Weights of a small GPT-style language model, trained from scratch on English Wikipedia: 13 layers, a variant of Adam for these matrices.
MLP neurons of a small language model. Each row is named by its layer, matrix (gate and up: input weights) and neuron, and shows model dimensions 0-255. Each number is 128 + 32 x the weight over its row's rms, rounded and kept within 0 to 255. Numbers have three digits each. A neuron's up and down rows have the sign that makes its largest values positive.
After each neuron's rows, "fires on" lists the tokens most often at its 100 highest values on Wikipedia text that the model never trained on. A number after a token or word is its count.

L3.gate368:199134109151140177103115118111127169110135128145149146161180190106146121063093115171024100092089109140112125082156080182166131138141106139127081159156171179181126150150175139165089101112126141103128144105162157092159122085073117121117063125128151150128132140144117106156194084119158087099125170088177145148153079030155155122142097109091161154116112122151119090140113134111102125106084152082132153167089129168095121128150105156154105134159168092183182101107170127142155106118194088094159105182135083125100173119149132172112156165220079166143136131127073141116133174144077197115114155191112124141167193147140132156098116131138165111144125144178144131085099118143075169069100132145104097118125153160090121171185137120183122176178104158116143128086093155106090132149129120
L3.up368:076126064071103151144125133108124106145140151097135137091118087131117127125114131146112148166135139088131164087124122151134128129084155083142148185082064121090126103095161155121124157153085085093122162162171129108141152139139106240139128136133160057131133178087153115131166130184132154138143096117135138111145128106117168152109154121087174145121053124132118135128132142064147133147086181141069102205108140164123126069091139104131117142096135118096162132118142141159141115106124186104111178215087168048130136168167176137076085105159118154119068107158186125144150119149115173094141085132189107177124132189065124119065165114110166085119136136157143187125118114115134140112024124119145149131107120157111136089135214137167170117142149111084153146156164110113105060105186065
fires on: "k" 21, "ky" 19, "ts" 12, "ect" 11, "t" 8, "ick" 7

L10.gate214:141091041172118118097103114146105143103142115049102108163122124118064115205157087184126109102157142127070165128093137141129128169130131123148097148143102146177145107125146096143093099095131113126140193130140135130159104122194187161139099120094166120162232181119142128103133111140147072092115128116144180113083132140154139145156114058153154174127086120122086115134144140177157099093132142108169098105166155116126130124180121156142091070086066069248084224154195096148113149155101108117119085130162126116162130119155145105184157088150171104065127131124149132113136134179099118102125121098147094092105113175089153116080139102138104107087146138132157085139115113095116111106121191128125196084163111129105144131129105099092131133164140079119176166092139127136188180085152130
L10.up214:160091088123127142134119076184077146135139185140092110150094150128157102113111111025115146103110169123106121103088064094126129106101136136117154141115153135184101108138141120178097121087127136066068158170144104090122128143192140140202160114141188128154117136123157120159117091144178091096104130157067117134158091136026096121146168139103160166145125124049094112125123126092100087132155141074176114110132120154144190128123163151124159085120138174125121093180157093143134137116130108167175161095177192063196194128119175099067135089091123109143111136120155134152128103154106156049102191084150145121114087143122158191112120094156084173109100117111149169186138101154149153169134109121160150120128125222168160088135144187125172116150124152096137126121143158116091162139155112
fires on: " re" 23, " p" 15, " f" 13, " not" 6, " mov" 4

L5.gate394:075126100157082080146104086118148135134131088125122098137154163070044121167160127143112147193101176172101122185108143129125118196151103097126104119098094129146137132099165166102128136080123085122135153181153180094184136136120111163156120161120128109102102088150151167153173140122164076146127113083147096123088137084192117188102098116160118084140109090125068176133087135103071096104139158118148077116168118086204128117150199079164104071125102164164119101138175166146082121143188038110081169137146153163134142128117042090107155145138115143128188134081134120154122112160150154127102066123080085181142099158129118131155118126168119133115166112109131135139089081064100086173096149094127147124150146089188085121140111188143124143104160155120114147164086157078102108140079085
L5.up394:111137131136106120144105132081145080090167153138170116079190116106087162149148103104095134125093186141131166120120085162093121169156170118183086076118128129166178114074138127090136121111115038147125121121149123125135134147125114109114146105134135109088169115164124098161119168072129116158178084113128120125103164063139093126139124174136114141044090115086113145099081143106161078142112091111070143126176066127154175167165178060099113071115110109136108118137177119186080158148198119102113145124192201072086151155086102113069100123093170142136144116166157148140157148145148168126159090141118113166163155107100114138168109104117160112166166114052129111196172059058124110120151103113081128158207104107162150108114135195144147117138165142163145133135115160150162119103165065
fires on: "ly" 40, "ically" 13, "ally" 12, "ely" 9, "ially" 9, " very" 6

L8.gate3:112185107095125177152196195159146142111162114126163174102114136107157147103157066116051144122158084073077114150126152143126190089115127115093066173085058127140112147172108149158094116112121126103072169063131150160118153149201046112089120180174167164176125139188124120169149120210120130126093095142163149121104096118083136097138167109166177148114108190143157150080098133180124154111129121174162107121149164155114103129143156171096149130134108124123136173120109147158175118139103111136202132102107148170090096147155134140100156151119132128133131161101115137138167143104109164148138112097127090149185183123081111149138181146132118166157131097110118143100075088116119133140116072075104162073120122125101127111147099075199121095098069177091111097171121129144139119087028152
L8.up3:133147192114094112089156137157151126159121155102143124127097025147148149082106089170111137128167127151147097085157131043138153132125156062122144168146124122128162148132144077130113121127112080121157056103081115147076163034114095131155124144196183064134147149093136151110108087110182149124122144123111078150132175145167121153103132174126174106109129128153128119122149120166085143117072125106176098142106099079091125147136133111081163189150112107163170138157168166087149176103148129126123131112138153126116090060140181151142076188086052122128128117163117193131128143080146132193104069159115132144071101097160077158140188091163115113149136149182182099178110144127177070104181171142100087131052112178088135119141101172126158090115105143146140117102144127126158107091129122
fires on: "in" 17, "-" 10, "erg" 9, "on" 7, "ak" 7, "as" 7

L4.gate477:111139151227128120122159153098109227065130164116118135085156128165149129161084103135070153077151083102157127117098172173096145073148144117070117135168068131106122126142145078094134138121145081087114155140115141172107120072149146137144055153193110096123164123124085144140117112188084127117131166175070103198147144129185168131134130096088146118114131124150122132094149141148114126101133136191142176160125165132104100130164167213118143073141089168190198141102148105126091149127117148095068148111094143156110143152158110104141144133177121162200121146166153118177125077143175107118153136166181124132138138163132162098126142102177130147102164153119146114103073150082110106126122087143088147130139083102167167203108175129139127105086145123105130215128112153103143180141206139
L4.up477:157147163159096192080087159126152164167087130119145123147124157137068148150085124167103179134113144091141102147189109087101158077116180110093108170138130089122133128116164155110145102122164171089117135151184127121114168197122115137129167124143133110053178105083126131136168153134102099135065071141160093114123105175094100135170172138116151155145123133098111124148159187135122131083055114068142081184092116172133177137144110103099124205121130098117090094100103159112185092134148141171168234191091102145169128134101148093153092145184101124137163211117149131112155114100096168129112143129093186122120144111148155116144123140084122126158108185192065100091147164151103111157142127151163097118218181154087120121142141149176125103117094152117123106123166086116116130193126180
fires on: "acing" 25, "um" 12, "2" 12, " /" 8, ":" 7, "0" 7

L2.gate349:098079182111074131137158148115088113114141104161160090114137137102163151173186071092145134140077120144134111172101121119139146105099070091100163152120081140132096133133153093128102125085084134090123127156125158092099120114097113080095148143171125102075172084152104146120004092187092123102174149082132141113147179157131093092119119090189129183103141165163129114133130167148129101099118096166126098157138059149096132105176157143164073123136147091098138136160111166121137108143149130153146124134138116143176111148158121073173085076164138144126090067108097108125158114116162076087083127127114141151110123148108072102111160140129154100114200138092174069088157140110212129103149136164114162072138105143163193206103075087080180119096128137185123114169069131143162138088185169
L2.up349:142149109119086102119103135119072176100192082152127136155078082119095191163105131112124131225137101115114176052131098104160159079158117152128178180136106150173099128149119129125105074128142090119191123170112079100193130155147134137147066119172126171195167140186141070127093136167113129118137109105112134101137094178175164155089117121106125132142132145155143123134162062163031115129114068117094222107130090147099138122124140139166139125145117099155108074181137190093078170109118165105116159055140080201146139054132123117064115128083150082179141106110072119142144105078123158166115124120122153097133095116100137153123117100138110123105147166143137127156107160149111123146147153160068131180131117099091138087125097167149101098081165123156105149084166141126178120157137136
fires on: "'" 26, "." 23, ")" 5

L8.gate476:165173157138144122150153093095127094186096120130145110175118132116131121160052104164146135134137088129211119116121115141089159139131126146121132118076146119168125117141124115101086169087100115165075136149067192168141094059130107109160171131069127147140115132120144124119050162206161146097057093141174060094146129147104122159168093121115160083073111116109141141081089109117065165165087093160165147089096083126115147117114129106141192100174055114136111110076158148092084121102089150117127227094123109167121093119181138132107148162152127202126109107102154157120133135119134110112093124125131106104147111165144082113101111114124121100114075119174064139071152167163144120149114163039116135134086113095093095132106089168094149164055125090137111086135060117132088143085096113
L8.up476:098180161055123098102122142101054088111131134088136101105056208145116133091158060164123150103126077120152136085139085141167125121149162127125055161094165159156169163136125136085111125161169106102088140106101149095163124136089085141107155107130099168139108154127106124081182098083152057142171104120160109145153128124092139097157078150126187120083159156089109118143162119140111153142092208140132140157140126156074156173156082190085103121150109100154110142116115073107093090162173136079088148182149054130081148107149148060144127096123141157172116136112097112101123196184138123116136142087153131123139108110093115152086090164183149157124118118072181101135071101106170025143121094121204115113095143104140150110118138137139117130101117109100082147073079120096104145110113110
fires on: "," 77, "A" 14

L10.gate359:149121166130180116130165073159121130175102104081138175192138098150107102134141086167119132126163158191181105102093106134081106107133124144144118111148113148067147162131130120100163120098138102158155087179178137133091183073112114164122138173164165103174144118116149103110120123141132070123131127125155103173105140132160100185198102091102164149145082091131176129141118144106078165131169171138140121090144144099074119072132177144163118076150076111221086079143085136094108154134184104125042162147095154119143143131118062145163156124126128093146119116163094180160102152064134050097188183165140147102088108165125171150105145111091121079055160126107167110092127136118129121164140170145140111097108136147138151079149160078140116209124108088174107116140081124162146080151094184
L10.up359:143132116118119137116092119071078111083126131096172133099112183133092096110156156102174200161137113179141143084101106150141087116160169155141158156126097108152180116113147124096126168141168101120073099154126123107122125090169154108099150096183142137089105102118076150079147171166135109140118100153112155142055114082115137151188162144098081121142111164132141184075102141087121123103118125106123109133219142092144168171099081133144182081152069092154117105087114070142085146151128092127120147145126188127066158180101150101095143124104109202105154120100097136091062109158159147132161133176144170109137109163082192099106127141112099181110082088083119082102069086102177173177096064112124126119159144089113147126163056106127150053072146095096111150111149136073135156183147117
fires on: "," 45, " de" 14, " " 8, " De" 5, " J" 4

L4.gate326:153118076150100083173096076055078151094128133131146126117174151156114109133145114157145139137109250104126148077130105149101136167103142137120087105130151130156239123166128136162130147121170109183062168160169157090126167069142128130168094116061113140118189137167128191119170096094161123115124149127106192187089161140133165151116114085136136151106135105140107109127134120158111098090154104115165126113119114199112137179105166115141120166153150112138139174137166184146092107149149124135152168162143147158120095206109114138152107171163175102141172116096120109160140138118179130106136158106091092151106116135129157088108172124205151117129090099117155098049076137073084050129104114150109197114102163123127128193088129129138078149142088145161155153132139158138164160157058128
L4.up326:177108131106114167113102098094131150161216177184056129110120109106143074071143115134138188101138142158161106130100077097118117130160157144141147139153123123086152152172130080122080116115082151103165141148151167135133130081176137105146114074136148103114153166070194086093157132115131073074133166208136117157112138161093137081083104120090206121132179139166175150158094096061102136114058155137062173117185128138130103186120071092130152180122123100096110147089142151144108192104075124120171053170105140118108175146129188196129140113108135108174110138162155128138152078137143082123093165120098081090103126140114133082142158141084181144167115104135112177100127147087080116150156138125158145141108192161131150116140131101103157133131131193168108090133090115111115084153142156
fires on: " f" 98

L2.gate373:137121138112119155119124082158102149125184142111040125152101088099089102080156093110108180166124133149107105151134133152175126124077166158175148163105139109154141162180111196126083131070101073095070143168093162100137118191124120125145065099099159105137077167128139118129116123141135115105159081061106099118130152114141152168105117107133152119147082144117166127108175106136110106129087193160128174080158079143170117176132193087106152087123133086143155107141163151099173128162104122117130131138110160164097124114097167135145119127128086103178086118066136117081170123217124121127111149174085128204140161127118118163057159170136114157131111084104093179172127105139135094132155125105071140158157131241147109044139125100128105147133055086147120147112158117112126217101096130
L2.up373:128103133186170122127118066131162101108086126134091130110104160209150210100115169144127139071122137153157136142164137137127092172204099131162108147148171148128125194126139127097136123137085096124164070141138119105103087119085178163141076102107159143141187121150086089121139083125158150161092162106107147093140150128189187134066125182160129134139128170104123141146117135129079144083125153098085129148151126083064113101148157087186121110127167101169128145166156144152059175131136104084108149078105153195090125149100190132135192169120135108125082104095113197151125113205145155160089202128099112163132123121166062115119117060140095143155126111139132140171106176124142111080077108144106142085167111146130174120136191177082111115154063149103110086127120134158117111135056132
fires on: "ig" 20, "in" 12, "ens" 11, "-" 10, "on" 6

L8.gate485:090118060159109131169177173142099154059079098194058103100115117151062137200122130115184147197058149111165104116109109129148124089077133129080198096146153097101113114101124176134166147152121150128072156151116146109096171123103130109126146146130123122086091107169134117117081117177134071077116149111075124148093129092171117113115110096177137128159101081098153158131063121139108051122119134158150102115104091124100170126170151129135157140123166071101124191160114145149116145167155070176117141127151155155148140168135175107141097120169145126153127157137092146111152140091114080083091061169144104079136122159153082140132127128075147143132061123139151145098109121172164079139059148187099180131082135094213149104110150113113172110122119170179120105104105195094155108094130145
L8.up485:089087091108093166188161184155143132083173108125070111085086103136153199198121093106171132200060139148211090145097134165171151091137094160162188113115132079124127099140156118136151127123205134131110126080081127088107195123098149113090126144118082134142163139175147125142097152139148090104073101148187124125094164120138161088103138116147121153136135131077128146127078123135137125146173176108121112083051130073119128144115175109156157119098137111123069197121109144189103136122147120135120084103134145177089135148130163149104086114127099154143108096127079130145155116087109077118092115144097100125115110112103072101088123140070150180104117086089118110128147069159149091117126185168175192119089148098206124050104141099131152102143149091148134091186086154096155161145127112
fires on: "." 46, "0" 8, "4" 6, "2" 6, "1" 6

L3.gate393:128206136128159167119136179107116161106123121115152125199208187127090104137104131185150111126080130123099096099167135138109116165118154133067103175175137125112099085160157170158162169131146108050109132109119158090157137133112100122205064147168146121110165142066140055165118147141161122155146168158161173206090127179110130126151082107140126129167129166145101152185092153136123136122156130151133134131070047084089121147180116169121164158167122125153147133120157047145102047132148123127180097150148048159175074154123132132149153159109091116111123205096104154121117099127119123118122153147150110095131107162153090161180142143109124118078094077170181153128128092147166063115135134159143150087127106167125084144090136122186226100139129137109156116110123149139092143127105128
L3.up393:098104055081088165071095118089141084132133132126149121140151103162124113153069148166083159123137191106140103166114173109115078130214194165100118112102147152090099129127143106109174136156125126130173141104095110173146155135072072146099116112114089094152170100137136119134140108105162121113065128176088097134165126073121149168075158141164099116168127187138120103137143138158105119038138116144111119118093154111126152129154108100074092135139149128122101084084106161088094107068089100152095174099136174117163070142063124098091159146175145092164135087108129175168096151117087245116063104146175098133073125106058152157112107119089162088152099118132137150109148150107113082172137113083148137103196143150132071103097122088133175110132112092128126165106185130159121104121140074
fires on: "k" 15, "in" 12, "z" 9, "ick" 7, "it" 6, " called" 6

L5.gate2:065170176083128140094198093160108134141154185120047129113146069085089125159130134127135168149098124137198139136127120107050105103132115107124155216115126121163136136139144107079111113181101127134077163157136120128176160086080167083116056120147141165112099130165139120207134105128166170085196105105115078151100179144148141126109161094166110117120129081117114160033145167117118124127165104076190109107099145147140111137143072138147137149150165123114112121085139127112114072103110164128110078139081152073123160122145168123189136144100083140139103154157131097159180126197114127092150116178108134125106160187136099140114129139163146112126119111192174090100133119143100067073123128039128153123124127112075102124076164110119097139081140102144114126138104171139128088078189176
L5.up2:149108115132120174087113085143093169126126186087135122149182126159111097115117081161135152101120142077135110124157114139094166133088146107148172139178166109127100133156122078134142123179122100120120173162167138154117157057101165151175152099094156099113142120077146131106160138106147136173157139205128132115152114029159150183119123123104114122150153204070158144112168025096157089127082108106152098126140092127093170011116133078100177090102087089158111125143089112122148117087087126129108189112121167107080215094147145109162125145085145078157117101153085096087138112109082096165120187114107111131173196145105132139183151118114067120131160087126114160179113141130145097063107152108109154156121080198144159151142108144125168134112141128169143101131124098112118149154184110
fires on: "us" 30, "uf" 8, "ob" 8, "ele" 7, "un" 4, "uc" 4

L2.gate418:144094127101150124167082088086132107110148096083105092131139105068067043117084126056142162155183153130146177121130196043142084151111117115162123165159157107166130159176123153153139203134122160094106112118148154126129142119120173220112089156159106107077111150163143135121058124105149152027124145123099171149151129125104109110102149131135128153133090097132122119098132157128127117103134149117150159162134109121154169146108086094112128073141165151080159176119109097089119160165166097144143135118156181096070111146127168127134084168105155156135115114131151149112153125169120132101193123166056100188118095202162128141143118160103085114086082098138132149056119126125076132115169082095122124114154127121079204149135084117130121199154083179124151127134108178165096089092061140
L2.up418:133069048070109114112150155100152084146106101096120122131161074130094063133120070176132153152155130079150144153097151138066085138101114174108148102156145169129112111143133102073153146147082133110111217056128140190098188116106106112109168120155122119108149138140171135112086113118105120079143128134114162144102162141138137132171159120174111125120145071096154120111125134144209165102076106168187148122057073089150150141069059134126135137158125149164118136102066190172159120127113217155124164097145135056090132098051114141128072134172177135136130160139138082152111112127181136132093098108119148088142158109090148119092084144077069129090123139101100110105172125175137124131137144117120097121166151090184161161119121172175114181146090113123147154155059140159144135084156110
fires on: "r" 18, "-" 14, "all" 13, "i" 7, "arn" 7

L5.gate313:123104120183161107132154096139139143154174113149152152132128062166086134211186105111147112084124106095171101113137122103137125082060134156148128095079138144108192134082149213080129119109147070146163128087099151144110180149057153115157147151128112176135162106112118149131132153135137110105150118064120126126139149149145113156085174119118188156103179113123148173175107140091141147114163162148146104125138103195149146119150083137129129078148163178127149147138126148142161123121126096153117151110137082162095035179123136092187125132106157194144165167178115175108174116148214095143127069083181109154109187119106158119136126187051126143084109149158195113133175124146122123102098136118108145116040093089140170155165145134170146106163085145199088176127122144090150121158118104
L5.up313:145107076116109085143122132077089172169107095095128155088094074122077148100129101147125119141079150168123125059151101094124188064148125093104106142120188110139124149134121145153165074123135159129148108095075150135083095109092124159142205139093116122081111100062165118145196117108178081161075126080127128118107123157121161137138124107030105129116212140141165112102174116201157150066123117089150164216156114149155113112079094099155166087198062136106093187179141146080183120101151117149137111145132102132137094110116124082135135113107155177109170137163162132161139142089122084160110110150156083132142104121219093156061155171141141128165121130146141167108103135165066105098100157123118122152111125149148048137153136106139138149111073109129097120141116129115154079139107157
fires on: "our" 20, "if" 13, "et" 12, "or" 11, "ur" 7, "igh" 7

L10.gate341:177127023166163131112195096134143040092159128115153095130155127143114175116124152111149093170117135096139175131112158092117129161108104071159155111103144112100159136165149133079122094112179112131118123122135159099116159107195081151122113099181126167129119109172073107116112127182175075091126137153162123134026201191175108181096067132126092119131131174181159149142126189119168127135166078140199107165135148085185120136106086148156127199160127132145152086108103134131182130104127083107089128146159079095151162133078128142075133145141121111122153094111104144152099170190148150134129135124152119073159110125168116164102139185091154128127142120064137124189121205191098094114135086124097088136116150112138133105139087126121177165161160181151125153105168146104101145127120098
L10.up341:108158167116124139135154083100129145214122045069128137140117102108150134098167145132105143077091166144110141150136095119148154183157102143109170123183124163152100146097113093178091133115185108053133133198157166071175106115094133127136164138121081141120127072105112113145136146146144126108070129110116155149120063138214138131163146063094159080121079068183166134092141092123131098124129128142190128142096091168132083070139074092141130089107142112090112134134113141148113136160113154150099126125201169066152122145169093172131122162120121086108160152183134113109119149067163134104112171108166176094150116167103102128222124073157132105135172125155126099156061162082059093181178133119162175126198177167095107105096166134134150140117115126106105153131126153146098135146156155
fires on: " comp" 32, " app" 13, "p" 9, " rep" 6

L8.gate107:106128089113091154120111068121159178123108109119074081134114114099104132124160132091087126105090164092173179128151143131107075090198093111112102117169161123128147144126139156117076064103126086092154151142092112158075240139106133114094077083112092137160133112114151157099083135206135086120142098134132127090097148158043143118154110117107110125115093162138188160118083111212077156109124146142165154117125131128088102161079054062140121184139168185144149146143145158137079163127155199168165172101099174134114160129113132132176132108129178140087139082112149110123159187093170132101126148153094171141128114133131179085104130176076104091099133136147167112113160066130123189115125156126199096140072155151084139083130109111135126115158067087139175109171138123126103123111102110
L8.up107:077119102106152115110164130098137135065107100140153136138123090109128110150109139121192145121182091160161176212051065144125077193115110097104102138124133136112162173121150113125134100051132089104133156106097129122117146162125113171131174118130163130067075138141116171147110148165172134118122073152126121177129169130135166149171165166164101193113155148128072107150139102130146117055092107176080126131104180062122189138118154089144097114156142122103138123107102142150142095174160113132124164170136099215171140129080096173101092145160158120066178157178161124144143090060127135126143109072075095105073180092099155096097117089064112128120107151102152125144120153184124181126098073137103134125134136132116168092094063169144112140156127151145053155141147121181190106091121129
fires on: "1" 19, "h" 14, "r" 9, "i" 6, "n" 4

L5.gate342:157177082137126151153145149075120139142118093076123142106135138080124126161098148125131126105065127143182127183176141102163101110184166135114121119150098136153106130097148105159133151069082161166124175144130134118124105096133113125090141118148115108092082103134171145062134114122123143153121151123174171186113138116059171116143103077181135105070110066129090111144130167121069180143165132111098122088108163128130123152106081193114167084147144107123101107090103107131143079117146113095121073170149081194128094144122132097156078147135128154031119111083135141086144147136121156058106088151099105125148101108160081154132199172117111157153092116209116093098101063145127205081057110122158134160091111083158159195107117100156158137138057101113143145176096164167130145159185188
L5.up342:156154122161131146123090116168094087183137068075145099129126133166144103115149061095101164164200057150159096141120129117129087116147178162165186118113145125116115126110132092086090216083145041142077105135162134153155164156083146192121158177092133095168118142125154095129099148106184126132159167104172140117081140153120175083172119175131075116149159153141111112169106125106101166136118122165090114219119159148165206132105108152104146088184074095135079101117092184087127178124136139119125130186140121163124189098155072172119098135112097122185146107127139126146103118060099112161100138098096108132128061187145124178103085128186115153113156086110107161126093176169139160112106145135165123139137160142162153098126076093147133134116108136147157181079125124161153104150102090
fires on: "im" 37, " " 20, "am" 16, "r" 6

L3.gate403:118135172140025170112163105105131152175108101166173077122137148105148124110105105104108131099147111098173232110142097118093071157119087168101234139167127107105167103157186174120118145110145081141125167117088126084194162074136142116166117148126136131105145145102164101129118154129115105185108174095160120101126169128161169167145142185082176155181131100137113157103098164122147145133131137150131133200164062109164147104175088101144137101114083116112141144107161159104086162159143091123160139107158183131211141117129151101107162178088185135097141129186108100111205190089070100095142139130116159127109072150181195120120154084102172126137151164114126134174099135162128119132121119195171174133135119161105108125169113128125112110075051130108152156121135119131113130148139128
L3.up403:137131135151082131136143167111126152103116120162172085101092209094134082112117175112110133144094126138161153141163101196176137085165111112106157126206133104140079094103163081140171119151166110152069135129093141117154173111112113090151178098163110132044041132152144123075139130125172103104123150134153072105081158107121141194116124100108163137101153114114062131093154151130143149144189109130128133158136063135179062118152085084103095132114102118119225166100116108089133147156098093119174096126084130077126123146081112133068163111116100156096136145123138115089103129131133142082147130124161152122094157093144116125156133097124161105128210054225134062196110146130131147139177092155161117157097118082055144100073130146182106124143143155112117134081124174151153158148102146
fires on: "ire" 14, "est" 14, " first" 11, " his" 10, "ed" 7, " only" 5

L8.gate263:198158130105081197115078152170071128056131111111126117115160176099129133155135138093118169153125117095133146096132076134102144134105140159147182145158138134178147078102154150079121115185160150164094141131099173154212194164098140120156092076072183190128173122209188096106137106169125151154109086155154139148072073102127115109182073135163129181172125092110074195098125159110125097141105137057083121108181103117137093130103090113111147065106113148141060152150151127112127096130106078140176095155061120091180129134149142129161123147153125080137124142116072141106140148120045120089152101092130108105137126117101072091122140076133135115130142120166148138184107102104117170141119122143171162121144124117121122164139131166128100116105191051142074141138164136162123106096163127
L8.up263:107151101092118091080085133111116117159099166101123146094145142135124112121151127164135139094124117056157106124069127101029147178111154173186110122139111106105115105088101073126101112108158163180089122087114122100187108105135168175136110162100174084170143134128147155110088109137205173149156154108089102120172149116143143122177160164086156127165133160138175155088127125181087088141149100106130130108133148124098160158087093065159143114117097145141155122149124113156088113126078087173142163183115099138171159080172090130172134171130123172138146128125057143162131146133158076171158142161135155128195122096113116146163173079151097060030161087158092159075095127135213139100151091091102139090145122136138106166163177126152115172125182121113114176123108127136200171059152135
fires on: "un" 18, "ob" 15, "us" 14, "ub" 5, "im" 5

L3.gate296:162129078091103178106103108108134088112099143165130114164179179115108102093090126100135137183126181191170127102127138135111115151127108160173171161149159096218115088160172085126084119146115121125075178118148165151175103147155176092092156080141143107118123118116163090139147139135180093118075125103134102150137114158114152084110051080146112147122138129153135165103149133126156108103120145144126095175128080156174128149198145170141130142055062144131085115153131148071132136146106077082132071140153054037127101098140145098108184176137109057161150121094141119135140152092142122121122187136142136097140090171082140130149183073148167146083209107174134138132147142127087094132122129060122163142173166129109081063123173129128108143132105151138143120074109170099094141207153106
L3.up296:102083082105172121135173136086113096124145219146108146124159123116136076046147131110106156204083163141161126142147141146108130129098095124160089146137175137137127164124130162170150026139110102163112149096119173128100096144123121127140104100124146140155152147201165092138076112153119086123117111125150209168156118078132133139096197140142130092130118132124095142090086069135133108134102138164157095147140094156130176115109102132122111052100041122116117096160191150181127133126159127126105140130216120108173103124115061141087144139155131090067174156095138101153124134129115122113132181108063165132161136110109135188116128144195134141087111109091151133101187116151041107158106179131156183176164127125112158086120098133090075152100144168074076107068143137153160175122111110
fires on: "ial" 19, "ially" 12, "ly" 10, "ious" 9, "red" 6

L4.gate77:134156113190099165142129150105106097107056102122090107064115117161122089113103145146130110142098216058144149082136165124154100086123115142099167110134146142185208080106155104134138153107139121169084137176136169105144171107180100105179128156151122089113160150117140125136081120121137168105148141142180196119137144080136151115227092137174126141128090116167122150115074117155104154054105131126102120156124078136174093169104132120136106101157105050135122163180195179156184139119119078094143154098138095107155108119046115148157156067104191170098143136113127157155175120116123147101166154073146074167121066148140159110128185099186109113120128059143147149141101132147110083134130130162133175131109120121142132159144118065158086168187094098109145163133175162149144143148129086
L4.up77:032115198160155083130119155141116083123127150132055132094125142100070131100156073137126149159115108070114091126161122108118124133157114176160149153064157108092136083123129133096114141048142135067125110140141158107146113114096165111163142159132112161114101129128147064137114147105147095135137188203122164163096147147101136132119089068076157146147112118141191189107163147150125154137130119195068148101205184154185145078147094139122128154169143145140091110154103121088132120131151179133155119204071168150138199121166096157138149157130110159080131193118083137066130076102137073189092115127146130138119127137159147159152145128151054144144074122114124144118189123107067081133077148130152135158101127118125139094170198107136164114112085098142061119106150152166103100162132108
fires on: " f" 94, "ver" 5

L8.gate484:145065143139077130124221100169158146146110134145114084142095121126121141120096147109103099226093147151127116189150088111109107123113133107116160155100196142153078179119136107141103168116099036118105146184149177196149130122128103136162101146149110109170083179086100115122135137127130123100220137092100106145075147172116116149081156120186172141163138163160139129146138132176060145068135108156183161162148127075126126126143125147161141161155160149111155116124121133082168082145065166070138146063108105153111120139146087099189105086170090116130138121147065201153109114147160093141076146158107113092106111094102142111122179088101045118125116097132115094084124114144102111125128103093107148186130154098126120124174105167140171105112183151123117186074075145157110146081117161
L8.up484:084120163170095141117141150148109150162099151164154069148038095110164200165147126085123123213101119150066098188115127114162113111175117150142165168100134166129117116164122098071144131157185130097117138128055151090139134098117124156065134153095143167162077104138111139137124177133137138100147109164104089139146107217135155131116111156174160147168123133057138106084156092093148089137147098102147157145151127066177145131104102096226108118122148163134128084143138140087134189110157152105153176102113096149186116118110144093107133094166084150111172091112140097078160140113142152138124125144121119036072116157105126099077185146087126152103075150153138104088122116128156124112108105142113110206121143144121190130124153133085168123171208096085165135065133087112157122169120106
fires on: ")" 41, " own" 8, "ind" 7, "ell" 5

L3.gate244:129098074138109163158147143073130145065110128179127125121194188146127050124116128133097166146130100135075154087111165128076115089201148099171099052156103129157106108098188114147108097140134159120115146125154132127196116098146110113136155136139136093076142133192164123162137115103149131161136132076169157218158180075148126116161082118135182189130093121117078124095114121177156151136135177138108114211133115146166124144101165134134118165046082130153130166085158136106162089133103079047141085130175130102168180160108096114093104138165107106161151162130115184119129142191125157111118135119154096134206148137104148112137179058120182072121182118130132149108140119161107131172112140117102163185130201107097114137125128126188127168158135086136140166075145147118154123100130132
L3.up244:064141055160086103241163065096122166110201121134125193141181105094117093120142135128182183139107140185144173158147099125153101108100135131136113119150119137101147125125095161071134123034130152170165148167128107144137121121184133127151104086128099107134133103187161153165105138132129120098186058128125143153125135173114106134139144127153132091072161129110129179140091119096100188123128146113143087089140088080137145145175154085176114113139066095106173139127146127147095127118119156065044083153184116103105114128152141148103134155179147131112131108066200152148149138146138117075073120158146158139154090141129117139141147106156116144101159110052121133123143067126137143173088062111101108173139137216114158157150119115094123103102094115102209129149160188120104117109160111
fires on: "ly" 31, "ely" 12, "ially" 10, "imately" 10, "ically" 8

L2.gate499:104129195066193076154123128095090113096209102157150119148160148131096114146086123063176108074106134143116063164163129103110139154089112150136077144119143098118141147185119141103112183063081133118154131121112126135130182061089124091153107085086044149131115114103085176107126075162110176136163137144112142142138092133050092101100087071125136131119146103099104155093060137149122209145156111142089128090126118087172154109098111132151110101112117109124137124098092064161161104124173093174163129156163130186151108163120124169153129185156133154113121159104079122155135174139141124110140150115133134128186093140117146121146105103055124134153073103115153040101118141103143093147160100107100108112139157145093171120167066095089200156193133098166096136104122210133139136125128152
L2.up499:117087134094115112174161161117122108201106134159150121128136126081102172063117169118132086094169133112101095106073189155142106201140150156084121146153084157139178057182152127125185153158158111096099112109095113095131120185142124130120145078141132093161142126108055166136148091102133087145121104112113123165103100164123135182139094100174051132130140131110132100118107114133101151154122078145169170169112118108124146135082115205167149122108089149174135113098099153174145117143095105170080132163129089161051150138154097093155147094137103079119170118133080102129155160126175130162091151143199133100096123082194113187187067092128139144085146080100118175106103123158180112166059201096167119128102121128112183158130113135082184139095187070103121125144153122070113117128105118
fires on: "-" 27, "l" 18, "r" 13, " Cl" 12, "am" 4, "ed" 4